{"positions": "learned", "beta1": 0.95, "schedule": "wsd"}
MLP neurons of a small language model. Each row is named by its layer, matrix (gate and up: input weights) and neuron, and shows model dimensions 0-127. Each number is 500 + 25 x the weight over its row's rms, rounded and kept within 0 to 999. Numbers have three digits each. A neuron's up and down rows have the sign that makes its largest values positive.
After each neuron's rows, "fires after" lists the tokens most often just before its 100 highest values on Wikipedia text that the model never trained on.

L4.gate44:498512530472524532524511510464481495452520436462527483471508488512505474490513510491480506508543534517526493455467515525478491508461538514500479541498497495507489511559485490495490472443480552483533510438482488518550474469535457496572499483500503533502505473474483498513466495500532540458503512490505488518468438534483480518514508502520546496523485485522486514500454488518485455499469
L4.up44:486528490505516492512475518477484528515497458501474538493527481506507485522499532494528529499534514506520539462489509510499466529506505564479502490507499511487464462496484487501486529484529514470485501463430468507501471487467472479513482462509493516485530503474474501477517516537514529494451455494513501510478483488456481518524538457504493513534490507485530510464462453496484502549479
fires after: " the", " (", " a", "\n\n", " The"

L3.gate502:456495536493493487447512487489511464489507554521518501486483478536525468498534466500491510508520478473527536521508486491539525475508485493513489459510520483512484485460508530529525507457450498506500508475500512500505457447477470522501442485488431494546486479511492465505485507540521507469469543469483464547510499537497531509513484519488470529502480522502484533497535471494539494521508
L3.up502:465527472483464493459498511553470491506491520553509490538505451450562481535528490497520480498506492473483488497456527499543434509500480485499495520521541558501499478487524518496503529503456486447522464510471522477457483472476483455524471462499497501472529517530491514457427501507473532503472479483503499503487513525494500487502513425491476504503534535505510501543482526522545509506490
fires after: " |", "N", " Red", "|", "ow", " MS"

L7.gate577:489511520501538530506514512518487511488507560509465518563509418503511524528476487504466460462495476481508477429465490484493506533502493489505462486488476475510530499526495478442487558509530491456582503514499497458488476518528478543503517520469518486508484484503479516481480498473482488493495478513472487513493485516464528532452537512493502485513506511513514501522508466468552473512458
L7.up577:503514418511513439453534454520514528485481476516484504515488494514497514517509495483489501534512537521489472470551534476508512531517524501560462480499486485496540501506493501493487503483523461520497469509486539549538522456489475480502498502495542514502447545492539493501503515521475528500523549540492530552494540497497525518519485521475516443513522492500442498519503509540516528502529
fires after: " the", " The", " At", " 55"

L4.gate149:474505506522452514492518525500534488453492516539503499460500481513513458431426498530492501501482488489466527528506472499505498504534482486508487525521500502534515516496517484529531489482525453479516454514460479491485493490493487465513526514511492521473487503456511452492512519559515537513520470483462517490441484439503511508491487492480473472489489495514470483490480499509460559529504
L4.up149:495529433528488471513482486491496513496470496536523487497507445506526496490527488486477478512512484528549540512459549492485469512499538513495497471508516506482483487530478463472541481518442508542484497483513501540517519521543536501475549460503558514457487487492502532508494514510453489483452511504489519526534483501522532479533486495541494477503524481473453505480530485499482582520482
fires after: " |", " (", ".", ")"

L5.gate262:488490495491514460514476482500486479508524534523526536511518485455453485503540460534506517463463443517481492515567525439471501499495536528544484477528501467514522545477517503517515494525538465492511465501493479522517462486495497498529456483469467441510490487503491547530493505495470503491489466456507473488495487461485530471470511498517485505499497506498460503488515535494468512446506
L5.up262:514530444476502456477488457509540525499504550513529507522483532514472499468513523520519518475479452520507522537501489422441475511485534486499516480515485467523487502511511519521487477495551483487499481502474497529518495489480501514471462528421495493497497511499541530514483496493473510499532514482532497491511520473477508466447557498494471460488510526494488492508494516537486544477472
fires after: ".", " |"

L5.gate100:481503473501548497525534488516502506509499452510528511565528469490526563473524492487510511501547523505520480489496486555492499492501450495516517497525504512514510493502512477510457509504467467509489495546518534499498538475487459528488502477494489498495482530519523483482528500508487464487503504525500497493484533481542538533532537482515498447471500473497506501495483534517467508485464
L5.up100:489507437519493464507542491516503570456503504496512497519489486514490497454571529500507476559496506485534504478526504520492544510480498500506525502556504526482497493502467488494473483486537493509438511522537485484499494490463526523471505472503502505487493537517528515496533466505515497484512512496487547420478513524504514519510505517549490482492515434526499488510492483506454558516467
fires after: " the", "-", "M", " \"", "°", " a"

L4.gate525:561514460525504533532507505494478513505495499515515486523512471487525506546512520520489511517526482493523495459505524465491513466516535535515489518494487537519527497502503509490476520518485486499502457489503459495514486537472491560468517495517494512518498468475537480482504501500498519527522533568547491560483486535495572480552504454524511487519495487471516519512482489523517505526515
L4.up525:478505440562500518511490550541524487479515500532484489480477515513471513508531503491517490483532490524484550488477529513508501481448520504569486514495465538515501500459506538512515501482482504480518457466471451517512510473507476530531498524484526491493558505542522478454520502497471505481521530518522472497488522496505512497537525526505493510481530468470527532500496483487549523503530
fires after: " the", " The", "dale", "-"

L7.gate264:476467485513545472443518514483539482533501474513511535492496454514468482478526479555489464519507504502465529510502482499455505475525484454511547540523495521462491452508486511494476494490519473497481513468465507499507479480505501544507497526526532477550491503513521527492528484490509514484524521515490523543468470455518524515462502485473530472512512500515517515520467513512433498438510
L7.up264:477506493509514464464471493459519568532520512527482477506494495486501519482550476505487462496483479524465477510463506483476493512506536473535523476536508507507493484490518501463493493523483490485529537500480464551544484501508471483460512530507525516536526522509538509513526481488526493518469489502541501595479520517505554463479520489478544467486502469479527522496504442447479504504502
fires after: " the", ",", " and", " to"

L5.gate388:533528549493488488504507526494504508512499432518551518462520510511505522517520528532483545462487469545506513483456491505472469481528468502482484487485503451448525475508471524447503563471494464483495499481485497521490530448502442487529519495498518509470496450502489512486510534475471496551495507494500458491493507484498490474515503537486502495493499517512495530530469530544513504522531
L5.up388:495504511464478469487511482501501504515506506483570510511517492513504502546453530465528509466505448510514532458523511507455464479483491516496495521466544478498495517467490494505494536482498479517556480505506471499474520484510498510492497499505510491497541447528462511482501491503474500505524512538530496501503510509473522503498500482453493501547484493534503462488481496518481489496488
fires after: " (", "\n\n", "\n ", "\n"

L9.gate201:499525522504488504474470464444498459527486507508490529467501491479494513515526470519494473471477493570475522499465501495508465495500506482508511498504496511472529488539436500427502506463475463494487505505508530510493495475466544516519505507500494518510508518503490525478468502558515474506514549521507447543507519496473487494552475515515449462487446468518469504499520537463499472483519
L9.up201:509509510525498480486530495459502530466549465465506477538543482512511510499434504491518517492488505491512531482505510470514519477529520469519492469521566473522492560469441505464516490515477508467472539488482471457486511526481483482475486458472507468465542504546523461505528524497479538526447550498479526461539522486528501518487510499471535502531566546505494505492507514509502503531456
fires after: "-", "|", " |"

L5.gate489:482532501481526528495483484515468505474510502489480499509482483470540471498512478496521498514487481479523503512521510482513470488507537477465535517539507515529489523516472505461515490512523507513507487539488503484522514541480523507521528500444531480499459544517497496457427500515541540472450499529489467506478504508483526537528499484527470497514487546466547486491522498506474506519478
L5.up489:507547476488504468511484473481499489512499511495513529488510491508512469522470490496495501503465558495496480520494460500484477506452495483482507471494463528515508480500482521466548501483561492549528482528489515520535547488527485528493494477476503506499505539514465542524498508497511516513474475470483513496520534513500489526486486517510497523487464511475500479516527537505538467491541
fires after: " the", "The", " most", " The", "the"

L7.gate311:461512498484480494488460485497477459503481512513488530476510457548484442480501465457527482497515502504530496472506475492517503516492485498531475515479492461484489470498497492461501501495492437547540460502491464523484467534532482479526485489527490511477521496480474488495561534450473482481514529480462509537570501516485523521468504468449523481486490533497555484532494474532510481464523
L7.up311:518473480465499472485478463490475490507522524540539492477525470540525491482504514530474504458473535510512527527479466480487481495500485529457492492470506524476512487485537447458524479531543491526518489528469473529494514510509543504491488507492503529499509520517535534504487545507490467521469462481493493512534494563463488505560463506485504472486460501453532517479473450495476512446488
fires after: ",", ".", " that", " and"

L5.gate586:522517467504494469509503473511487511531518527520480498517480514517542531531488488498505464500498471525483526509528513548502474519493414478505500496474534496522475546478509508470471466473517474533505470487518518485523453512527505508522519492507478471447471495480466514499457512535491529503499535512489448501494534456558458532504492521437460479508513519477541524480517520481526516485511
L5.up586:497501455496496466505490490509500505461503466499485497503482477475523466549475525461503495508501501511475485476491522509480496497504512495449517496477489486524485484454483513491482489537518515499547481529525515475469498511506509482538519520534513490508540456520444525491533510514469529485522468516516488484518517477505462483502516506521534500504538456497543503505540524497481508514486
fires after: " the", "The", " and", " The"

L4.gate375:478522495486477478451446477502509501470495476515474476479493519481496559513510469503489508486503511509525470541476476494485482521492533453508504483487470528559484486468485508522494503491478522461541502524496489550474506548511518499492477480531497482501447501521487532495506512469491470476491484552481520496486473451494507497473481512494475495530490496436464531484507557499525516482534
L4.up375:505534451484495524481484510484482477469538484473495488533482459515524507467532495529523491480500498502510539469475486508455540487476449514517499505452519451504539535514482480525495531488535479500468521502479519491478539527502469534500491495488523500515511508460523524501543505482463487553505434483439456506492525524495440520475530511552493473469448486521474524513530457484512540470525
fires after: ".", "=", " 0"

L7.gate177:491477513504498482491503495549489498507499518528478455519472494530458520549513497525499486490482494532495505473471481506528519551501512519532485501466513486492513527465499531488479483509478494519512475518501474508491458516500472488496474468505508468497525531524476475478516469482466515507536522486513507481536509513502490485501443476488536443488510572480518502495510500498488489552484
L7.up177:505545514497507505511501495520511499489538509485502489472493454499485530550524487486493502518494473477487482480483491495531504478475494482531507475487507499476532506536548544550502507512497513561505540481520491560500506501467488458519525522542539539488538522452496493478526506472489504513521510491499446483470524512489519493479443510510497512501498541456504443489503493517442537491492
fires after: "–", "-", " more"

L9.gate243:472484504529500513444471468481485474505474499524521466472538533546486506466497493468496529510519425485488531482507503491500506486534499493489493491500460485492487485551449494498467469476512484526508518530557476552406533488484508463522511500488521536537486483510513488450510488489515488531506526498478466516512511483499501493511482491508457537505479452513547512498463498503523499536510
L9.up243:476528508542501538478522514513510481443507500474477483480551475528474507509527497490539533510502496454538506505501481515516490514532505521491520499512514525501478494483480547508506498493503494533496511440477510523473526478537538514526527501497540491492432509502511536512496484443521490560493498510483488511455498483512533478502528494472515529505514534527502441520462488497512485468529
fires after: " |", " syn", "inc"

L7.gate220:479523487441524486482506515484500518537457475561484506496498481520503509486489468514522463526512455524494514490466459464472492474518529505496474529492509550458494507487515523452464499483532533487524522464482487478513510446485493442515507457529533488485513480494511514533467509524452548476546495496473501555473466526509511520516503527478492459498508473522506465536523551497454510517476
L7.up220:532510497501453500484476491501514497473504557503475493490504495498527515502498497521503463485509462523494466546444514503491435540517502534484496497461532478523516465467519497509497518518511518471517489496490516516484517532482470517518587476456521477526479488478534518515507530527474511502504475464473497515524527527521505524457498475553538492505519490540496450510492551497489514460428
fires after: " (", ",", " Chart"

L5.gate277:515504431515547522501496507489508519486468507505514489449489472495509507497516519514504505495489533494467514466507506468505540537506474504448514513480511478500479474513491515519455506499525522505485518514554492497484507491501506496513536471544485514536516477479508490504514504518534494490488508498529472492483511474507521503531551489548508556479527519498499533503452521528495514499505
L5.up277:496514483516473508521489498501499493472486467504478473445497484473524482501491481511514508494529477438509532507507551439528511506546488470450513515548493500450506456561499504489489503492521496475520557507515526496514503495449511458541464497507512468473506494468488506497474522482502531485499469482477460482513487513515500464513488463501498529514496496490517498495485533526466485470513
fires after: " the", " his", " The"

L3.gate552:502524485535542521533472492501490517452475502502513474477513522459466530481464463469491565501550507481536533507491437510457463542509528528506529511489507509511504460499460518461496468514498523498540518439501499552485543538531502539560480495520505527493458470512526488487494520474471504503513496482510453492476439549493525520486496519499479500489514499497504552503462486528505500507503
L3.up552:536510538536507451517556468483520453476473535550522479551495499464471507504492482501513471478506481491522508502530492543461518519553496554485505506549487540483477468537510526537461507474501498532503530481503484511499535436494479444497499455497495525478522473498517474531502485474504505498509602479527450468491465557505544507547508534485518532470505543501503492472505499535470494493459
fires after: " |"

L4.gate116:485480489483493488448461522477471535453507489498480518525503521512510491447463468509476464507520541487495467501495507520484486497470511469485501498477550464493523477467489496496483517459508504518547483502534500515514483504501514530518486522447484481539502470521483513481484512480469545526548513505531496469502480514529429488473525490495518506510505477489503492483527502526517461500508
L4.up116:490523536472471488484499485523534471477500484536485494478497505516507541494451551518455537524499515504471489510489493512504478466506496516491517487503545483492490499549476482493499497514494496470540495500527480535488470452507514495513523486524479540459473526517510493540522472517476491488477526525503493532514458470531501517518509496496477534450517465521460487495482487519504503543499
fires after: " is", ")", " a", " was"

L5.gate603:526492450527516505488477515491495520543499497497521467501517498484504515486529487505549474521503527462510494510489501459477448536469486540501501482501522498508509478511457483514452489488521512500511498500543511511506543491488510488525499464455509515499510519520504516425479484489520492537492475456534473510493555541532490479530512545489480502475507507482492461479501485506463504538484
L5.up603:511480449497485493528475521534508495524459516534527532479516530515522508489511510507514498529518526516462478538495518492520490501547551522496462486476488485516494502497490508528481496450540501530434469534539489504486480524447449499511468474529535505493503507514447524478502515475491532519529522522556495487489553503491457521563495480504471490472515499511535509454515507499460514517471
fires after: " (", " \"", " inter", "-", " micro"

L3.gate667:488521512507548512475484494488502492486533498488485490508521489466504496509531503472512496518509516478517487488504521540530497489490486479532487510446537482499502526516462489529455545508456483455518516472477486453505447462506497515514516499471520496487462487452502533478510521454493463493493529501462520511477536483490496515465501510502512506498495438499548494530473494519418489479490
L3.up667:501454481479534496508489513540453467456531481483482487537492503529522497516523468478462471500506508465502501479444517494518529491463507523515509515509481509509504549500538484504516498506520469522473491473480527460537530524507531527518490511527564505479502476477521482532517504474475470541528501491509479512508517495483487498514516513509511498517527458527537505486493464488499486469454
fires after: "=", "|"

L5.gate438:507467460468536461517515506497519539455491515499515493489472488479510492517449508509559534482545521537515475524533470526446501507480438470490505532474488514525503501511513459517475487474499491518492527512542546499424498500493499528522506460512507527493506465479565486497512454510513472461546520509495463506488508528506511522523503436458511503536428513491509504507518459498453519512509
L5.up438:500497508463513519499543538514468530545464486471535538479459504469516528498479503504527503542496526539499458489476501520442507497507487499503531508453508489469477491468509504500473463492519529509484517572510469501469510503512498505479503487457522506531482519505493502524513441519475514510487516528526536489483462495538489529531498485432528484545500559486521510513521466466484532508511
fires after: " (", " \"", "=", " the", " to"

L4.gate31:469485501478493499492512525498502500505522518541520525500477507513463507466472519536471500520497436499496488579507460482508463533529458499487528498489527496500488523481536465504509550484508529489494504533534546464483514493495489474509460488549505500505525502491506485528480464520520504463497525506457514521525498500525495502557496523507495483485481467538516500454526527519528492457505
L4.up31:549492489506510480472539475493525507484510509550496481518461531441476527464518503516448511479487540506446505497517541541497544454415520457516518518514482486496511484546555494538499458504496474510540513464482514514528498546502505517509532502451492539501485496509494502468490487454507523527543496469534497484488474545517484498497481477488517547480502504486504488462488474493473523529467
fires after: "-"

L9.gate241:508498494461530504499481492491483515507488523502485479502458506480529488501439492534504514497490513548451501528522460485506482506464538483531530483521485432510521527517536470493488513474503503471493491458526520515482524442460494479453495459533487458494478483543514498480461470483503508489537511446504485539462465482476461506469491502444488492489541458505462482484511544473471483529556
L9.up241:474551493464529521505570485546490483479534493472458491470518465469522501531490476518533457503532524472476470519527497497510492441526453479522479494553551530467525531517496503505471461492503493475515462534506561499509496512511539533523484485512560480498471511517521463510510528519455481517458475470481466491530476451509502472489470528528492528530475520480487492502521493481514483519503
fires after: ",", " (", " a", " an"

L5.gate669:519482530527521516500480489494472503517486519490493494513499513523494526462487495514518539501520503463498501531473514512520521532515515509530497483478515526566448524500500447467508538475497472491511468549499492468555525537487494532482511525482500520507525481534507460511493474506525526489471541486505494501439572507491537544506518463496528564519509503513462528500513493536553463494516
L5.up669:484499499513526490492504491508499503536510498467466482488474471474518555476553493448475511489526491432489555549512483532487530505525499485483501487497507513478472492499460475519482520468476490479532475542478504448519513520496515548478492522541459505478493547511511480473508467488486528563503506513472491504466562491503498538534507466511549531520521489490525519477559514506515500555529
fires after: " the", " a", " The"

L9.gate500:507462466514506452515465507508494538507481486465488544512499482513455504521464504491500520523497514514541469506476505498510481520518525522544515518484498447521529494544507527470493509545480511496496515483492490541478564502501501486445467459470495467518479513507471528519467520456479505486498491481482463502495487466505515479501492473535520518513521501468464492506462501490483470476533
L9.up500:497490528501488513477507463460457536479510503538507526491473521504447514500524462499512533513500468488536507506548499459496510481538542485472539514510521484469534503501497483503509556529516515558466468503498508449462521511518567489479481532482512460422470480463477551490460513507511524503493514504463492509473492497483495509481512480486512501518517485513480463549548475546520519494490
fires after: "."

L5.gate238:478505471519528483522506520487494492483521489513484486510497548533487536455474537536460496480491535492514501503499501531535464454481479526495491500443478510518477504477512485503478488487524514530510510521457466533516491500502503511528491542530499491464495505503483493509464456497505504481518496482508486519452457510493512515548529491512503502494539509510483501499485484528540508497528
L5.up238:513481517528498489510516513509452485494427530554534509528514468516546515478510504532514556471500511484506508493513487470505502519517491511469522510492489528508527508534510515515476455536526470478504501488535452510506509488516532486514487422517483462518523408507519517478497473491506484541464471523454471528499497498559514519509499504451462464544534480473458538496485505510529486503496
fires after: " a", " the", ".", " The", " di", " an"

L7.gate286:512485494497469507538466531510541469505505509533513517493517504454512498508525519465460462472503484524508474496539505493484505477512513506497486503502527468463511475538512539542488513464521479501524453479519494503465476494493519549525475520541492487516537544528512497459483500534531517539473497447477540509487523470466522486479513485480474513500473497473463509520472542507480520521537
L7.up286:483505485519448504461477503493531508497496491501521488519472455526488488524533516521459516472537472475507562509501535505465521501482472569475501494488448505482516526498531510509502504520501491455466539489497468493492492500527491535469520491572530516468522483525510497568498453497467462475504490513503455487519493501506514481492483447481528526518488507492505477494488484480535493539483
fires after: "-", "  ", " |", "."

L4.gate98:467478516512509485486468519539502497496531474502555499501487497506501521493508501483470502508504483515461462550488521506482507497469488497476506510503552465504480505482437524476458467481503501499523495547429462481518481527446477492527498513488495509522511519515517477486533505563548504497496493448523487506499541477473489475509506494474526504475497534521475465529491473491499563543456
L4.up98:488510493476542480507484503463442473525501490473518521514493478500486534499480488499531509484498502473509524480498485524499508525518533499498468483491518502500502488532468456548488503528509528494515493454471472543520493503524490527499535541490492523521458525491513509461535520525531495490447549476538511487519496485471525519528521530482479545501502488520519520559553487531482535486494
fires after: " (", "=", " |", " Os"

L4.gate272:447532479517528557482466498505477517497491488495528500494495491531511486491485525510459512491529502516500564491451476501485455553517522496440497536512533555527513495499480495470492532524509523496480478521492488509494537480473505514476511503535539456497512495491557512515508521537502485502559401503429489461501456537469519486457511512513503544515502504528528496531450517499516480499532
L4.up272:513496473485514532505468491447492496529480470493508511475501495506538514489493565483511502473533472527525530532486497493511431544482519529452502517536512574494520508505481517504493539475524491492482483524452503533495529499462514544483554467565507487453489526494557504491497521482500482529530457466466489501524539505483489490519507521521471488505501468502440523513503536486462513492549
fires after: " (", ".", ",", "°"

L9.gate583:497500464480489528509523491498490536439479507519482499497450531512508495527497486485515525549500479537520453548495478498497508510544546525476526517498508499565532507506485501463541509464548458536472483558470473528447541515507496451508508505435526483519529489474475509499477528551526542498530455486503512477500480544510497515515451522500471516503474477449478513494511515496520540512521
L9.up583:516492492516501537500496510486430459471512476473503516477535489513467492498434474492511514511470505482454493507439502494523469502498512521520533509478501515490480519525500522513532483497514443497497519477534517507493518460436516508475508490522499544478497513565518510483493465509504454493490531532451529513521495489485526480487498510511498467503475447507503456526452491491460484514495
fires after: ",", " .", " (", " the"

L3.gate64:452477508445464519486499498506500487488529556485506475519520467485516461549534522516513476496513469499490513521513540441480504504537476503507544522487429464496498513499539498525543536545484499528460531453486483494504504480476510514475495493487470518522513493513517519533503461517511549489518506518560492539469466474517551517536507519499514491504466528517511485459552480523469486528515
L3.up64:519504539475484495507477497501518488520517552502510482517485488454530487530499544500528479481494465534527491544509507452519492519529483517484538491490478474525498480511545493481536516534494475514457495513507477499509483482487533516483528503536495507499535520487479525504508474478502523522516487516537463483483457518516554536535507532500498509482513540517548494480506487474458543548514
fires after: " |", "|", ",", ";"

L5.gate385:481525498503510472464507513506494527453554491531492490496440468513479535565484501521512494500477478486525451458516498488499476460536455538512498555488481501499541454484506509485487504499558526486452516492539498469467518524514529491511489478524514470519487498456486464513465486516536470516483474528492491480487465457490467534453458504507505456497477538475466419520513475513478476482512
L5.up385:495533491472476494445527521485507496533512499487538495530519478539511533554493505453524466530512510477494482526518482473481506519495500506484461525489495516532487528488463509504507510504524509504485473492489483495469504508473457544528484486506470495481465545514555536483525497476510469498542481467427503507499546487494506478489502537542526493514489484465502480511505475450528515461516
fires after: ".", "\n\n", ",", "="

L5.gate649:510491529503512468462498497500494521520491500461482477533477480520532493509541545502539475512474517516509495507478500571483497470519537508531503510480503505503519522446504532512454505519477489495488519525491494513489477475475485496466532488503493529530476521461513473507503522512507481454499512496513512501499532530466500491512509538496491501507507523481440481489458462477510446511463
L5.up649:467510526489500527495533488471452496468468481483496516441536493496535459466477505535541517483480486477446494497442497562522576505493523473510519499461517471499511504538470496481481520530458523501501471494521525494509529489514479513459522525490494480489461533471491504519517545480469537461486492559521512436497530518480481495486522485539496502509512479496508460489442478493521460504512
fires after: " in", " 18", " 17", "In", " 16", " In"

L7.gate257:538496515503468450490517491511522533496518516529491490477473500483408509519514516453470499511467521543515508464550531459509507500462513529513543513464515471521490489517500480514460555544500529461502467501513524541503479445513479558524499501499507511491483477466464491498515476519517430509489494508513493512470482472487488500479516485492474505502507497504453491511499522536500511508476
L7.up257:496473485521483502520461504504511503493491473538506482500474567488471450494518472538537535485518482519505511511503516472453477513483502501488449493508498522550462477511471518533520498504533501521520503474496518526443449500487547508506510446493511521517481526510481506554500512501467478562534477520480505498494504469493496531532515494492527457556526491522463535514516477504504499473501
fires after: "."

L5.gate641:503509503487505529474521525533451502522503490507489489473497485510502545482470515497468528541541507476515504467473537505516451538460438467482517502506492469511461486455487482515471498498481476498514522497510447533507504504494504495461485502478512496471476490543504495499477461530471490462493475491491454462468514506518504537520492464529511530514465533510509465494531469535490502535487
L5.up641:499496483514469503510480497510578536463496521456508476461455471511500471501487503495490528505543495486488511484516477461511518532490484484511496504487465509525506515492498507526508556487481472526510490538532446499491481529536515507469475499519505485512457494541505510460463501535500500498485465454542511498476435482481521477481502514525508534538478524480495526478501515501480473499575
fires after: ".", " .", " (", " the"

L9.gate566:517501496506490503519509510491557491461485487521502477486517489505519521530522507466502520483502523499439462490461477516459525540488577494527558515521469497545534438524519476527509473491483526508476507507480512469533550531510511500505484476504464498533474463487483538526491503486461478493499501491522491510513495501454529514472455504516513477503507463482512490510505468518475539518482
L9.up566:484525495526458519486500518462516530500522518482486550487550486533455447464476511523472513464454530496537552512530560502495475463478510471489518506523504464488482522502521512496533503516522513499513524527494469530510499482444509523515464478521544499524442505516477510465467541508484499540508481509475527481482490506477497500480500510537521488490494528459464475488498527473514527536489
fires after: ".", " her"

L5.gate86:478485494521492471478518499504486552482498499511497491519459484507493548476469569473524509471518478532482519479494480513509536525521496527447519490527493474469479499513480501532488496483556492508531468525476472501544497495510533543545533476467504477539467521506493494505526505528501519484536522497522496521534551473570489550481524467516510511488474514505512479503498478498511522531470
L5.up86:567485510535506518504514484485479496465518483513509483537512475528489502454479503435464537535533524473453512487468466513495477468495448524492528516503521516476543507560512487442511476441509516538479536477516526498479450472502508476508481503473489481493500483477518495498498488502492476492524506501474459487503505526537486516499537522483532514471494526537540516511549482494490494509504
fires after: " was", " is", " a", " as", " also"

L7.gate478:524509452510540482509494578523540521497494502515530482469491541460520486512465453529522490475478521446507479517505474500532480479532504505513517465459492496511467506515504438476502491488498482477486508554517447502480491496515534484476481475546499505510489546479480463503503495511491486494494539542491492471460509488487502515486503494541508483517501525517495530548465455532519545512483
L7.up478:501471501490488490443495521411519516516527476532516488470523500489496521447500470472496509501516556433513503516524524540490505537531512542521508494499492486521476502490530527531500493459498533540515478545469475478496534487501462538482492509528460529508519497495524511481487553487462485532484487502510467532498450467515488488491464496492486505464508468492515463527495509528497477493490
fires after: " the", ".", " The"

L7.gate627:472508499493494524490457499534483501471502495486501517543484489507493494486509481464497518492485460532525512482518521489507464552463501531518535464499503476497505519508536496508457468483527483518499495457478546501475484493503516482537491477491546508509517528478509517487492495508497476444528495537451530536536575492511513472515460476518496511481424485482527478525477471562486523491533
L7.up627:461520480502496515513483484529487490486485498479516502538480521512467524510500457486535510504481490480514454498499505507499482514447527550483536518484493445489496484521527478509426478445554508488510503485500545464478544466514476525502493483503542527484562518518511493473501451504499468483520504498472511519511502477531478488517473487507498523530507482508497511491497458480460543538525
fires after: "-", "D", "S", "O", "La", "rou"

L5.gate142:482537480494477538518513497517494483517525466409530516455489501484516470461509462478517518474507472472499519525501442494482522480487421525484505489475487481457440494459504505507493509515521491515513479504510509542501503516446507484499510469526529546487507506484491512524500474527544494488540469528492492508527513530492508488530508530468440505516516515506506487530520520520513533549503
L5.up142:540528535469485494517464485476506486491514491458506511489499520457475480494507510469468502505536447504463493529477481519514482497497565518500551521490510507388510488511497547494514519502499513498512481523500505454517547485466533506510467466509509513545503527523534495491497509461543498466532496506528518501488473487484495487534488486497491484497492525467457529535497475477424543549524
fires after: " (", "-", "–", " .", " \"", "."

L3.gate495:528527511515505507515511492438466463494505496488509485517524539501511489502510510500484456497506504520523503494492533483499491451490449475488495518503504497486479549490491451526475530474439494511523505532488511502500513501521444497464490502478484478497485537501551511547526516511520470463491491515458473487510515513481517465476475506476472480511425512492513485520543501520486521506505
L3.up495:483492520534504552499519491483493519523510521469533462482513495515445483530489490478505491540514530529510508477494504528510493514493502515506515494541515502546450507572509489489498540507525502475457536503526475463476490472497485494481444445444467483541470510478493523517499507508483492482508503524441504441472504564483533471483498495513459541505501503476508487500515488533487514524518
fires after: ".", " the", " a"

L4.gate603:527509499508523493474462488458493520466486472507493459528520503458497512581506540484511481492510485465480455509496476494488512480486498475519516470472474474489481496494487470496483506516497475496501454512521477458505480483499487530529524482469498485539439526456487468510471530488491505522506508486466454492530532513488489502507502525464487504484510514533500492516527525490487467477448
L4.up603:504494531519491550493503497508542496492533499523484487507480503500473467504498473464530531504493491515485519504492461517551491512445507514544468497488521481466486549499491510503485500464499486499483524494466474511446503474539540480504505490504555470465499496486487494499517494505518511482514482507510459495445456497481494511472523490514517489482505481490566492491529504538478537522551
fires after: " |", ",", " on"

L5.gate154:532468510475534465488460486513467490498492497518459517504495531476495481482520467496514472479500524521485505506492484473489483462526489480484535465450502483578506475514457485500527502558505484510469523496477511504470492522485505464509519471501520491493483466471506500513516550497547472480472541517516507470542553493473452489480482519507492549486487524509505547486499526491490475509502
L5.up154:518484521528498480500511486457492475484520504510517488476451518513486503481460533499487510505489486499535530474529489475510444497493485494483527496480473478513539490516508493476506503544476487527543508516538499498459528508503486468471511515573506480506445467511523507503491491543494511465487508508479520466507522513492505490510516529580509522482455472500464509512490472522426444511494
fires after: " in", " 18", " In", " since", " 185", " 17"